config.toml
num_hidden_layers = 15
num_attention_heads = 6
norm_eps = 1e-05
positions = "learned"
attn_scale = 0.177
tie_word_embeddings = true
parallel_block = false
lr_mult_down = 2.0
beta1 = 0.93
warmup_steps = 200
decay_fraction = 0.78
decay_shape = "sqrt"
batch_tokens = 65536
MLP neurons of a small language model. Each row is named by its layer, matrix (up: input weights) and neuron, and shows model dimensions 0-191. Each number is 500 + 40 x the weight over its row's rms, rounded and kept within 0 to 999. Numbers have three digits each.
Before each neuron's rows, "fires on" lists the tokens most often at its 100 highest values on Wikipedia text that the model never trained on; "fires after" lists the tokens most often just before its 100 highest values on Wikipedia text that the model never trained on. A number after a token or word is its count.

fires on: "il" 24, "ack" 15, "ir" 11, "ad" 11, "b" 9
fires after: "o" 18, " J" 13, " ch" 12, "r" 11, "l" 9
L5.up683:428573451537471489537433487527523506463549427446482456503488475491521511491456474495507434513479540492500529500470607563491485532513523471581465430495466432506498555458441463524497573485442487502551530473490487504531523434527506547441556513464516458478504520512464435500436489465538453542427513435497511533549551397534452463515477530519462464475397577474493469525557494499532525462472455504521503399493487479512505387497523445478502539506522502511487451489444488486555578500501519464444515502471540526544520592490470449465473452490506565581435493465456495542501475496525459505

fires on: " from" 35, "ate" 14, "al" 12, "a" 5, "r" 5
fires after: "er" 20, " st" 10, "ed" 9, "b" 4, "ist" 4, "ing" 4
L9.up493:518502509492449531509523497493539468445519493456495582492448527534507566455522472500539520441535539414538512516460522514500502507554525460484513577504541486463553474422521450565545485554542460538444430544562530537501477416466556508551467513502484525528457433489505540488434485506531526490515444410532461482496495529524591536473527464528513549555519525512486569478449560471541484520495458567417519474437598452521498508411490460403486439506499499526452556464570501505479558529456484505492470491448499523522462457462472516521465499550499520465439479520477480473524505465543475372

fires on: "th" 16, "ow" 15, "all" 12, "d" 12, "ord" 9, "st" 8
fires after: "f" 12, "el" 9, "l" 9, "ir" 9, "ell" 7, " Y" 7
L5.up749:492526500484517482406482473483581513568487554507558493514525482513542480544525506548447536505481491518435462431482474519543506454544527508427484451486519477522444493563566518471484470605460503483482454516501521473536417501432429527419487449481513489367499535494527466494492440497481531453497488523530526496490529499513457480465440485439463411421530529505549510550510463517521486444474423468526516512563505444568462578514498483473513503535481448507518476493542536503518531516506465475527577461410508523443504473571526529487520551395434461435473529506517558504534521486531457561

fires on: "k" 24, "en" 16, "f" 14, "it" 8, "gh" 8, "re" 6
fires after: "u" 26, "ro" 9, " g" 8, "s" 6, " c" 6, " pro" 6
L9.up355:527508492527518542575512511464499513468512412550485498499393453518492496456465461520537466587535462464469470513443461491502460520474488514488483509509477526508501447518486497517493509440551476535459509420489507526476636544503454500502513428587476514494527556552525486515423602473493570494478474468530533501520510466492547491486516490518533547501567546451505530498479544450603527467487484558559455529514550554475544429461539474539561547562579467518480405548536519530435533507424490501498517558505496471513506457449455439567521521483488446488514514401456504489509521477532457539

fires on: "ist" 31, "t" 14, "c" 14, "ed" 10, "u" 9, "el" 7
fires after: " l" 17, " h" 13, "it" 11, " b" 9, " O" 7, " L" 6
L3.up634:460489536485457471494410517507540470540501514465489408458554494467510463492488478488520504491457450499518518516446504503484546519472492552527544470548478519438443492560569434529498501530577471476548524529515549468533530526536404516533449469501565471488532512555503521505471590442529522546564496468468524457564552522434432522507478532474418541463561504553497481452564454518466501543442528424535466505451468535513511515519534573472456523507447473518506427485555528520490478561479539490427492521419569501412520403555529491487468507510508489501421479434531516406469508519524517454

fires on: "e" 51, "re" 25, "en" 17
fires after: " f" 22, "w" 22, " g" 13, " F" 9, " b" 4, " B" 4
L7.up635:537549495452482499428515441512464441441482568504479517554511502479433467509496453486473512478498514549573435464451450492466440531520516474481485455517473472499483472494532502509459559508537473532498518503570483529513515417442532440442432484489530475523503438560497466485508442568486496483415425590484448495471494522520458496548489550485527488507497502435538446427484554469588518453492537511454477472489576444445549522561507525505448535527493442565527525559558498558574468524474458535553514539482544547459502451442574508591459530481531459545495508478538504506481486416436546469

fires on: "o" 49, "e" 26, "y" 8, "i" 5
fires after: "ak" 14, "t" 13, "ad" 13, "a" 8, " an" 5, " n" 5
L9.up315:503471486450532513540492468480477474430570463531501474492556510521542512537544481472580549486553486628509604491455503519492538454485549518613472498506504536437538528444480527509499492486561523475472556523480574481459496484448463472488429592428521498511486522440470532549541528517464492487472527479469481467521470527458560542538416502518569510539449454463516545487475511409463498520483562473470473519480543444573481527536441505476504471495530444508538514497585520479547502509456516473474539399528499540447555507495558566524459523510471538488538521470500422457538557487524501436

fires on: "n" 14, "d" 13, "t" 9, "ic" 8, "it" 8, "ant" 6
fires after: "it" 13, "ut" 10, "art" 8, " l" 8, "at" 6, "ent" 5
L7.up464:491516503465471524436448507492545534529515478555494538366487460541541559516499503566516555511472562486605511511504536515518521570572487465576447540503550474445542510508488499473480485557519541498427505547491552500448520523507480526544423488478569525491519445542433476479639501496535474477469489496525540487467521490494514527519482458461405472535511507453468496537492461542474484476534534543506520519496615465469490591480493551526457478511530469553492508560575510445552528515476483500548493524507501506438523520550563475533462531514563477494505515476538479563539386443463502481

fires on: "al" 17, "ord" 14, "m" 10, "ment" 6, "n" 6, "it" 6
fires after: "r" 27, "ec" 14, "ist" 8, "s" 6, "art" 6
L4.up92:533492451523513559620508488537495492505446567471510535549420541527516509527533540423479466526492562564517505408498433508522463565512467482513549558450489427461448521495498509536538456462497540505475491534467524593543510443469487447475527533563526427471484462433472520536519529510493477481522478515515451509470494458495573467458503524515563492530493477544501466461585402536505484495555524569547592536563544476503484547500478480491486533591475494562516529540523539446503512484560553482556449567517482603509479465576508535525468436533451516501462515487492498474491515534509498445

fires on: "re" 46, "he" 15, "ew" 9, "en" 8, "i" 6
fires after: " G" 19, " S" 16, " St" 13, " P" 8, " F" 7, "k" 5
L8.up375:454453482462518514467483423577462473480477543524501475494554418551467534527504462463501512532539497522493501518419444610497522487469510439496498440426497525543463474474461479531457494511463431492522503572515460475501515528430525429493374506471481507535471458482537448455500489490465492520485443504489445459573488536524425537476458505482504498444549543510474516422540524459466605530487446578493520489473522446468429553596533452538457525515500514450536589474596474472534582498487488483461530457499537558532445497490507484453501529521560503519557532472483551476518498513485517502

fires on: "20" 35, "os" 12, "ad" 9, "d" 7
fires after: " " 35, "l" 13, " J" 10, " (" 6, "el" 5
L7.up173:524486529479491474512533529552489484509496504455493596578443486520511517517536520608503525468419520460408493484481464491508527530645534463488532451527445434513432597447561413529489501468551557537536498511563548510523411446566549514519485516510526476504457470459451471473493531545474445532495464516556537471510528499503559486530539476479499501468421480468481566512495489463586425549534496506499432495467525469552540500585554543551519543468516462519500522517504541494471556495508536443524542501489481513459508497458533574556463446448474479519462510487477516444478513483523470458

fires on: " A" 23, "9" 22, "2" 14, "an" 9, "3" 5
fires after: " " 24, "19" 17, " J" 8, " on" 6
L12.up357:475530540465519451457488492418496540543550543548514554538512556499472472493523451539525528536560464484499486491444563503532452469417454509585442540482495490545505520525501450499550551549502472523473481493460506508566489567462475505511545537554464535543451486566483474544526516500458540521436532581500515540507510553497476471550524510478548418527558489552527477461465527518449571530453537425448513542475487495452492484476415492569537489505496441486544442477474504427481558578444473467494487532526551540544435460481536586492520540508502573564413555491507507536440526497452464430

fires on: "it" 40, "ut" 28, "is" 19
fires after: "h" 17, " s" 13, " th" 13, " T" 8, " F" 6
L5.up643:491494528596529529459511567495535472514505497493520463563519480456496522515517542480478460518474506504538481543415530414517508493453448500472505431471541434505488436560540485482429446525491499476488466520444552570501498468469472530538507502494544535473554541496471518470458452513470519499481489496596458499459395518483418471535488471510553481474463532545499462463534490563468551466572492555533470550497516459496385462546457473542578535486545520579526557514413501438435485447451527451526471533473455473482515471549474507460480457488471516472547520540499598565474425494487467561

fires on: "ine" 43, "e" 10, "ment" 9, "ity" 9, "ion" 7
fires after: "ic" 16, " l" 15, "ct" 7, "ar" 7, "or" 6
L7.up48:489498465501461478471467482505525532452519553496461460531504524505522514535498558539518511557542554548429539539543556535472481445541494546531551503468519496502549482521483458577474444555478479544483521469503560445491565514489499520508573543511454493530487379506445588575490520494502484532582516475425521528424473448485533486418481455483583490490494498452543473519557524507539541522487572574576504470503465458542474455473447527525502453552549477539522541537485488397519516439530431510466484606523480515443514471472534531528478564535507492510461527427441558519458512514443531510

fires on: "ack" 13, "em" 12, "ies" 12, "il" 11, "b" 9, "am" 9
fires after: " J" 24, "ec" 17, "r" 14, "an" 8, "ov" 6, "o" 6
L4.up272:548490406500494462511470471468564548521524451440484433447403545457485529451530482471425466550498470440563475500460543507476481503489485508510531493493520470520529479448497435556442548513497472485587406530555442550602470510464539524494519460510510498537523502460490479501470545489468507530438489405450439518438513467452544514476530509490521565483470434475494486505493471537434467506513475461544488428517512609524456530488565456498478515491494571522490502517433414457528563497417468538453500497516537515474520519491547517470524512483528510484471575501499566545438553468486532582

fires on: "f" 22, "b" 15, "ed" 13, "i" 8, "or" 8, "x" 6
fires after: "ri" 18, "o" 18, "l" 9, "ra" 9, "c" 7, "a" 6
L3.up268:538502525579524426486440531534524449530504464519508504519511544513481476493555567500452491506555485505502523530473554513540469449520431463465438495453491504512513513506505494508551482465440492550560512478507474581556477524521510478455495436520516467506561530404461545521422549479541463595440540490499472559473486416539492519527532572515487445466473559413477586540514420408543481511537510535454542529440520499542491463544575542513536450482472491479570491503515558459467489450497453521473531560498588505542466525547534473490442502496508479453523552488497610512497520506437476461

fires on: "ad" 29, "uc" 11, "im" 10, "ed" 7, " were" 6, "s" 5
fires after: " L" 16, "o" 10, "l" 9, " l" 8, " le" 5, "ay" 5
L5.up411:505442470487473502535482518458519512526555505492476469491613525489455457489470504447582513426482526432463511501418596508499513492471506443480514527563479557529525540538480515560514486498498500562457448506455500518437476435492493525499495547478477483468539555517508488515551529469519513457498549456474518563521501475475512498520581402467510518432461600474518421491494518494505540453437555442543460477498575481477520434481546514470528497545442509559523446516614515485496528484449448537532608491491504447527568480568488522577532528484442509455540501471472509513576462510507568513

fires on: "t" 62, "b" 12, "ort" 9, "d" 5
fires after: "et" 22, "at" 22, "t" 9, " P" 8, "ing" 5
L7.up210:460524467500468549454477511472468529491550496507403574502530462512554520512448491472483535505484541504477497594453468538472501412530498448470441508447518446421496533457478416452516511511525412543507479444515496518513590538456486591448464547475552492529558433502473494492515515500513526489512510449536529489443534507524534488521564496440492527529522486452522536499510497496509528470409536554461459498493563481505425488468475512576515484489471520564485499493551569554525460522428488477479554500500532448473473438459533420469522586490462621514435578455470477479548492495460458492

fires on: "or" 29, "s" 21, "e" 12, "l" 11, "o" 7, "at" 5
fires after: "f" 45, "n" 22, "l" 8, "ot" 7
L3.up666:511522472519542483503487514493480430406427438542519509456466467476539539540506528521492572467427506491486481509500503463498532564458537528461494536456503432469536471494532441555502606532606550489515523524530471386576460463494497525479562431466478546491598550501504477501454554534466560556523556473411458515454447508497457513541549538533538457490533516475515460520470527524529438480476456496499466514459517569520479471559575530519508523513539514491498515470501533524421496496528451487542514430462504465458532518553593463508430515480463526520551490522428454507429488514488470539

fires on: "ent" 23, "am" 11, " M" 9, "ear" 7
fires after: " c" 19, " C" 18, " n" 7, "h" 7, "c" 6, " pl" 5
L11.up189:437501496469618444513482526458509552524538462551433515517394492471466520509583423511494438564494521471499520499493513491454516583499426526426511511572482483508520508554481483482467478415600466497532456509488479564481544519415532481479539445507492556508439528487539480558527510466509559529524484507533519536575492411502561536498484456494500500504479505490486481529550471460436490513545518491556487511529452508534517492571471497482504459577482528563507470539505516556502515516487497493506591609472565431492547546500440601521498465455502467474514520478487540521477451549465511534

fires on: "ul" 25, "ou" 25, "u" 12, "al" 6
fires after: "r" 14, "es" 11, " h" 11, "a" 8, "h" 7, " " 6
L9.up685:451475480503528501523466551470507513528484483533495432520516433520446516540529518517485509505485473448477545498432536486526458567520479453506484489474505489533456468476555529512494479449531463530498567530489454541541479466560507530462534535499448486504493528499462567513520454465408505462543608515523432487488526441514571544522437577501491455533490602408462490574541433451505536453462489521470520479503581505543470554542485602441526616496514487481499490471459444549537529481515428582489414524483573510548496576498484517518464501481467496510491418438494528485488501480436536494

fires on: "l" 34, "at" 16, "ar" 10, "al" 8, "am" 6, "y" 5
fires after: "e" 27, "ol" 19, "ot" 8, "l" 7
L5.up523:434520476496563459527511484489459473519454551500454464529516492474556509546559533573462438442498513464527521394465495536557510457505524532532490526447519458526552420598550512562419547534545520536458482451467492505560519503505481477480507490492444415521446539491492478544510510520458555541463604520523483557487495560600523492489514487507524474569508507518480516501442534520496472442512528571424463545482512556549502515559503471453526532494432448469500455499494521430483470471489441491541530488475468575408514510483515524437507511488431512475494516537413523592491463513514462554

fires on: "9" 20, "8" 18, "19" 11, "7" 9, "5" 6, "18" 6
fires after: "19" 45, " " 22, "18" 10
L12.up611:450556564459478497442502447532488433486616487530483551552522568516485510494486442531563493479514522473489489483472516545519621527471533432476444500488546524516536522504495512493467501464549524475482527460521521480547536449506517536535560505508463487475498532484533449492467462506561491582446465494558531500575494469451473592507502505488509473592498495475489443441535435449530535439453493488452518639478569525467456508522418471556509436477511511454499540475457559497525483510499496480439416553531456562457472524554518525523556559547515453524503537496546506490485482445445469515

fires on: "r" 14, "ist" 12, "th" 10, "f" 9, "m" 8
fires after: "ar" 26, " Al" 12, " h" 12, " al" 7
L4.up447:531558540467534505498507525491464514478467531476475529515485463527531509498529421501590463536535466522490597510480485524560494525501516440444551504562509431517466485489494534444482540566493444547438476511451525545511469500484493483471494519474510554502604508488498499518572433424493532480555545531488503498565562445462486463521494550434503506492539507493455481469510433488525497489536549503556526518529530507487518410433478464467506481507549446531489540554503496539541456571546524449530440535518386569431533567439510473435452514576455503498507560426546489537491419507594471505

fires on: "l" 21, " L" 20, "w" 12, " h" 9, "s" 6, "i" 6
fires after: " |" 15, "ro" 9, " s" 8, " A" 7, " a" 6, "A" 5
L12.up395:478485435505531456531473505469511521454458546471478474456485538494497512538502505474519445491585463487533479565512413447574529464581502548534475484541528512586529414467512397488495507543478457499517556544490504459523455603513548565528497543520514500458496443526526443408572467496504495484461458572552468565483466510542403553474460469541544502494511533478513491491460544488541518471527441560505488456514479457475533539518492545530441544518495472484457515542507527489461476516549480533525543415439531567520567519477459490509481479556496559592475476543487581528500576497469470532

fires on: "re" 71, "ard" 9, "est" 5, "e" 4
fires after: " G" 28, " the" 15, "om" 10, "g" 9, " A" 5, " The" 5
L3.up558:481538560481529462441494442492477502553469521466529538462495482555387481563467485488549526488531510543502466464502474485534493458538429465621484510467536492593524518536537460479519537443546532485532506487475483464531513426514418477530403581526530552486487517490487505580535554549489511562466443505472433527509497530493513559458511453543511576478543544446477527491474464508464504542568523520468523427468491452476615489510481513552583482513484501504527552549499421460471483443481514504498501494461479527542537510507484559539512511445521599523510525591532513444513498486544448504

fires on: "t" 39, "g" 11, "at" 10, "it" 9, "S" 7, " S" 7
fires after: "ou" 17, " A" 15, "ro" 13, "u" 13, "al" 6, " pro" 6
L4.up166:498486499429511473473559481438510487486521499526504472464419447495474526440530536562535442536535495417471530533504436516502530465493452514513463531514496478536478395468486521514412504455499557458500525495454477556493505500516505524448528531553476474504520529503547464576493451500520478493451561484521538498433518555588534487408501519424595425483494466432544507446471517534469548467489485467550455515485499588472459432523490540578493474563526458533478514545440477496448564522468464467525577460513485467570531581543441450524533524553490514542555556480562513524525476460496480528

fires on: "os" 22, "ed" 21, "d" 14, "ad" 14, "nd" 9, "20" 9
fires after: " J" 20, "an" 11, " I" 8, " " 7, "ch" 6, "ard" 6
L7.up609:530519490485453528521491560508465477444524498545512500548513512522538477509550480485531544423563521484442433487448486508543550513574458534468477499481464444451469584455426548449468484382471449576462536464541471484468525422476519471529544581508508491463519526500456493446529463612482477500461493521564513484444519511488527523520500492492517449486515428476475551470442500491506493494486436465491436534471554459540519548549526522471542497463512463503585478442512541442520506524525533412497574493492496465525479523479574553579492500451472515618480495425455523452536531444493518506

fires on: "o" 60, "e" 10, " " 5, "ore" 5, "ad" 5
fires after: " s" 14, "ch" 14, " to" 12, " sp" 8, " m" 8, "j" 6
L11.up405:569427483475484549500473532480452461476584526414498466555557495519507561492477454543487564465485490518545477471471493499475452532467529457476497461467503482542499451521427489543472504490478538491531544537419571506521482466458514469467494438520578470563473427550530431480490551473530461517489486454532426494503606444570487547488442389518397545520521485457490513525505482492533517465453490594563509469459530537530484516496489559519505489499470520548480534561501531574464491453454487472477488559532537588447534468543505563500416487489499546474516482516476559466531475472469470545

fires on: "an" 58, "20" 11, "ed" 7, "og" 5, "ag" 4
fires after: "g" 38, " J" 25, "–" 10, "end" 5
L3.up35:499546444535515529441514512416459425454458502527528515468526427486462489511543526517527495440463483432515495494525446548534530559457522517567499406438435490482546496516482455502490510550555464463541479500515569502483492448478487444428568494524532541515535526518356533528487403440513502521489512545488548484495504453520454444594530442449554591526503486539463493486543444437507546520446451490471511523482523541490483500477480412504520455517512493439500507427493533503541518567503514540508474566506528449537548523449496502447547440468525504474524486430482527478546465446530475541

fires on: "um" 25, "u" 23, "ent" 8, "r" 6, "ic" 5
fires after: " n" 24, "id" 9, "ad" 7, "ust" 6, "ut" 5
L9.up453:463506558493550506531464496511452520467443492458479503463551437525474528606483438478513483535487512574475533495486539443600463445485417495528520466459463521585559466562511549525471462470530543464465504565491511507474580497528491493529483592505493595512483500412557474448553488448460582491506508460472436502462550580527524482588545406553492450501545501427434489541524428467524488533539497540505535551525418515555490461477444516513515547516461541528506459499510481476499518524498529480536513495525541553504527472489513461498528486435487423519537487495496485453443475523518448477

fires on: "le" 30, "ed" 21, "l" 14, "el" 7, "d" 5, " de" 4
fires after: " re" 37, "e" 15, " R" 7, " r" 6, " the" 5
L8.up59:528531520488483508556494436425517553516442501469443548529487548494491509504509502539531533482488485436461542473531515460552529429518585492568535526493510542474481505539506495513499600517492495465508532445497566427512466510503441503445509570488500525536529484560512500439538543438520558501400520622528511523473522517540431535572566495514488437555580517443509501488525491534468478459572396510505445478513415487468504493521528489536562496490435496517605513483483572484493523549417482565513512410457532465501498479463541524525532491532450458524525512452520531481489468457489473528

fires on: "le" 28, "l" 21, "er" 18, "res" 7, "em" 5
fires after: " re" 21, "e" 17, "p" 14, " R" 8, " r" 6
L4.up144:510535521525434542554509454516521531526437511553494573460489515424475495567502489494464518582502491485510584531493513507495516495461455534577454500467452546547423515471471561507473567477613459474533499432494517467540491499510542536528513496510529562454503489462476483516514459519500503577496469462544516491471511471523493546458537543540503522525512503439398533569487450508403511525578433509501464479482476537526524446427528476570417478504507483525537540563549529453552500474446493517587517489562491468482492489493594541590473495511483572449509552445485484508502441503547513561

fires on: "or" 42, "d" 12, "od" 7, "h" 6, "ing" 5
fires after: "o" 24, " pro" 10, "t" 8, "ri" 5, " " 4, "b" 4
L8.up205:548493547591477557478495536511486449499484434486486491479469531517601438476535493477537504537506537493512456474522558525502522464549468404484499478453524519502501556575461427494483471515447479487580534449496494529454413439538540492495548492568427538510451494557420497480472482446509506529478490475496545472530544458486487533472546418508588450515439455483520544516580474405492470502536516589488492504520459520447521471444510488441453478505457485536481495505531483548497525603490562413514507579538530462505496507436486461521502479492442519460506528476555585540488496522516516562

fires on: "g" 17, "h" 12, "is" 9, "r" 8, "th" 5, "ch" 5
fires after: " be" 19, "p" 18, "b" 8, " t" 4, "k" 4
L8.up85:494471504532420499456526479540456513491554514523451474537464530601490487500496578506528512457462535459485494522479557537413607466480450551491579522529487455530504526567488528466431387567486491492563509487486462395576446472465481475448483435465424563504459478504564464475474547517534494551482522474526390496542460449475477478481487468506522480551565533547562491494503532480518495537494537441497478485547539528538438474505471454558499525472498483499522547513512561532523466514498421481542546507476507478453495464495475530533481519485491496497497576509475483453544455523580422434

fires on: "t" 27, "w" 13, "f" 7, "p" 7, "r" 6, "c" 6
fires after: "ou" 16, "ar" 12, "up" 11, "ub" 9, "il" 8, "ur" 6
L9.up597:539501565511498452426510536568454544500470473436500487507493499564500521483555463497567539543395506526549489566467481521480490469507594505378520510517496478535516564502505475511456575498547451514512560528521485554544542572546550516429487529500512536472518508481505455547481596490527496503491537473516539492477510546502531493474434524568496544465520474529466488462510482466505473544410533469529514503514467528481482491481455478438653492502512487497565506538531434512559515522493497507463498499495538592379510449506522503427483503558451497525510497488432516466525426476499513433

fires on: "re" 28, "an" 16, "." 14, "-" 8, "ust" 8, "mer" 5
fires after: " F" 23, " G" 19, "g" 12, " A" 7, " S" 5, " C" 5
L3.up710:490474487526490511419475473422476571494543506518455542534540502452486495465545506551529514502518492568466424491434554483457514465466472498562471484502537533481520520477476477483556523377589469469512476489555478578486526447488417474551441505476436446457516456529498473489560576500509503493474441534438457564462462558514462532483514523543540524397417569567531563471472448453471601504524492567519422493488493422471526503514532516539489523516470458462527532478511489503484517480531498531519539448473550489492579462475514512474479479539485547560482517497533429533521499454452510556

fires on: "al" 24, "/" 18, " of" 6, "n" 5, "os" 4, "r" 4
fires after: " " 20, "ed" 17, "ing" 7, "e" 7, "g" 6
L8.up566:542493438473444496493530473489501481507489474469481483469471428531591526492540514522502557481473479451524550501497482468525474515502489504423527481473522534484431387509454497488478578498558523491449501593517511448465467465529537441473512483458442459578471535471462578470515478503512504461520490404509530502493499540518530564446504521485496485495499513530372550458499546480478504491454488543490482490519469470549529521513482504515524476467566536542543484467560522478527550588563560468555515426540505481468436463533463471442435506464457584449427487422469489478489493532627508558

fires on: " he" 27, "ver" 16, "qu" 8, " He" 7, " is" 7
fires after: " e" 18, "re" 14, ")" 8, "at" 5, "e" 5, "H" 5
L8.up654:467444536480507540592454510539485539479552530474510523508442494573565403505464522485509532548479549517501517468461479440545490453577577484548481544521530485559468575525451490497478518487535501493460479561496448476415423491534521497459475523509420525508481503524441508550483537462510525521480524505458508432475473469462539569502457553504563504493533556540477477606525424471496532461495493477552572535428449483535460454508506479532438511463581463479472514551473428514554569526463455446451533511501534548469537473470514508564477518503490485463534454467475511593542462470428516461

fires on: "is" 20, "as" 19, "e" 17, "ir" 12, "igh" 10, "o" 6
fires after: " se" 17, " h" 13, " f" 13, " H" 10, " on" 8, "H" 6
L7.up705:454479475380495521535434499470535406486515507519493485517550500471586466497469503529553493491511506454543512565486550493492475538491545506499505513480473550504533507502513483516475536487503466478452475482439552473476556437462542550459492484525491483489518485472484431537520542497500517536472460471510439475503523371538478582502549462505489532527556496550510458484532465561514530460477449549496499512448518493564387468528428570437515454496468446502523480514528523499568517523473529514515392501401571491506490499480547518450480446457469602580475433538389485512489546490506497533

fires on: "w" 15, " T" 15, "o" 11, "es" 10, "el" 9, "b" 7
fires after: "." 15, "w" 11, "a" 11, "l" 8, "i" 8, "o" 7
L9.up747:534521434491503542518555492579513444606499530419422479504505515449549474515439481469405496544529489559475459502499581477538444458596510496467479481499485443454470527494446468487506427427478434508419459463389552503504435491449475508472460506434506479505497458491493440497571473506518476525522515498490543470499496443501527568500499504571478474498428512495444550549556445504512408531495533502463497467538505551496502491509497509498468471535513456501452502417530541486476533497480510533463513592501548479465530474555552498433519537457533515464546502483534592435518504466514484452

fires on: " t" 32, " h" 19, "d" 9, "re" 8, "e" 7, "s" 5
fires after: " to" 28, " a" 9, " A" 9, " C" 6, " in" 6, "ld" 6
L9.up231:480488511485496434526488467385530452432490467503497515532521461537462483473475524479492442433539513514535530524519459532564488526512503479512563480442520485508523549458524456491439476490492462532433520492455506501510429469450482506506472516591537540511543397472451538433530504474527538496490441494526465554423486569572520503503541465613538445544544509474498467570500518583517491478508441516508507513494505491472526519494571530519470398443556485478546496461505547492446530436540495551488504536473544541506491459528498522507525518502506460519575548530489605478510576388513576451

fires on: "r" 21, "ol" 20, "t" 9, "p" 9, "el" 6, "le" 5
fires after: " h" 22, " U" 21, " O" 17, "e" 9, "l" 4, "il" 4
L3.up755:535568480500488504531510476564525487487508396476398520486450517507512497578492470517536514460495552445474445463519534524507514425472538483500510538537473508449500400505536536488525545551569549460451532489413562493576548487524437507447474439517541446444532589509512483464517575454472530516499487435489446490557514515457469451472501569468428492479484499511523536570547469538463580462484503474443491544553544505517540432488470572546442505443385478519534475542524491529507445544490444414457524477498532505488515514499512561527466531515503506480468497488483496514522569544472516539

fires on: "e" 99
fires after: "ar" 26, " G" 20, " B" 8, " P" 7, " W" 6
L8.up266:484599448521515481448446479482476537375452543505416541530484442457526513480446552453504537575572548485517529513514571449461452456455532518505499482488453473558513590563485507504494444493535410522480539484552591466443573458501472568448496524482515526552441533471549557535515447466527448508456454498554496470541546549497492493454522487463528477491532467440504450526518482496585470540506500554518492466478448501526485440528541490502468507513527482489552467532507397474513453503453507433563513428531478486512479487573516567547519481457491452528505511482467480485486466529449513526

fires on: "t" 17, "ub" 16, "w" 13, "ri" 7, "it" 7, "and" 7
fires after: "at" 29, " P" 23, "et" 13, " p" 12, " M" 7, "v" 4
L5.up260:494487542563506540497482551453550465564533485540438494549445574452519514481366494475445504546588541475496511568493474549484516510515531504523479536445507517526472584454513499495478471546542497522512497486558579529506527524477468491503502535488535513560560444500498508516442493520479513447528537486568480435476544471438505587514545519492515498485536501477527501510511426514502543483564490533485496477581485477458459505481447459581386490511555524490467516570423526519520583601547490485413544499505513436479452516454465488526516560529417437520527527531524512530500511556490447482

fires on: "c" 28, "u" 17, "en" 12, "ent" 8, "le" 8, "k" 7
fires after: "c" 24, "z" 17, "i" 8, "ic" 7, " C" 6, " c" 6
L9.up756:469477452511545477465513515506476513469519471494529453509456433446465560434506475500440490530564487546515487451474489480514513470537428536481523520578510446515482522468460502511514525443481504489490512537523497515426522504418520522483456498478472545499422471488477544535460497422532512481507477588576542426472491438554475465464550511481463467500545464504438552477541480420469535512523481433570550542526543532457478517479607472496558556582455479509593476500500457530413460533542453536525543439528508544536508537461488515607533488464540507468547487475582482593491516519457553488

fires on: "l" 23, "h" 20, "y" 17, "ch" 13, "g" 7, "th" 7
fires after: "en" 27, "p" 6, "l" 6, " M" 6, "h" 5, "ol" 5
L5.up232:487527486522515542527535485498532470542530478557436484507477482476531522521523487489486475456461429457517519508459572517530485619473550497475493535494466425485543505544457547522494459497506551472418452500484464465590519449479456562434491515534495609450479520559503492481479512500512465503484538530457436425503413493442489568480513458561521482474485532508470461524477553534476456428520487489458476501493549480564495562506470524514431441454514445473458525496398619497495477516551463557498507528394551440440589484536455542458482524508416488490473473530486474497495525511511507486

fires on: "x" 46, "le" 33, "ed" 9, "ing" 4
fires after: "e" 15, "ab" 10, "a" 10, "and" 7, "o" 6, "d" 5
L3.up626:550526446504591479497459501479475502479488525499503437430575534533567543425552541492514491475506495470604439478470465484497502580553418564494474495491521503430469551456488428527529495511469522441535573532516509500481454481543494417528479498468497436493483476540495599485499496474572472472491529547411516542477479537487475489532549485474444420521466508458472537527445450509503567494473400483498577487499456511539498470496444485507462513455517605519516494479491478473471495490470547452447587463543535468470502530515489585495457561535441444499535526515557494494471502457529526545

fires on: "i" 22, "is" 8, "ies" 8, ":" 7, " by" 7, "om" 6
fires after: "ed" 20, "in" 17, "d" 9, "ec" 8, "e" 7
L9.up506:466474515441477542522422453465482472456472474417392462536474560540535437553418490505516563477566514528471504436506561470426432489518521453482496530522472483481506385561445440488500576545562509469592515494513470494478509568453504517482513512506514469482555480536464525417432516511479477515460560472531535446512506581449498594540540537503513504511491441492497442512506483479519473514483469469527504514539514499486460511530553455497523527446541473491497495482484438445490506500564541488546472503530433408421545440485505472404491494497431533505452486498487485491502543504503464558

fires on: "om" 18, "im" 16, "ip" 12, "m" 10, "oc" 10, "p" 9
fires after: " C" 11, "em" 11, "c" 9, " T" 9, " t" 6, "on" 6
L5.up732:500507444554519484471459511452508471544540499527501429484536472528440545559505576517507502505570532492514540467522519508499493462532503426494537540471539485444480533484474527438482466517563413483491448409478540495454505497528409394457553466461482529489492534485497454553511543453494575521513484511531517529437455535507435444528590463549555424479532452530514478583491479503530511498492531500487438517498461482409523469449570460543458458448424444466423488478395480455494422546501535545517510533480504498441570528470491476489500526555489494461478550514483525469502488540499570477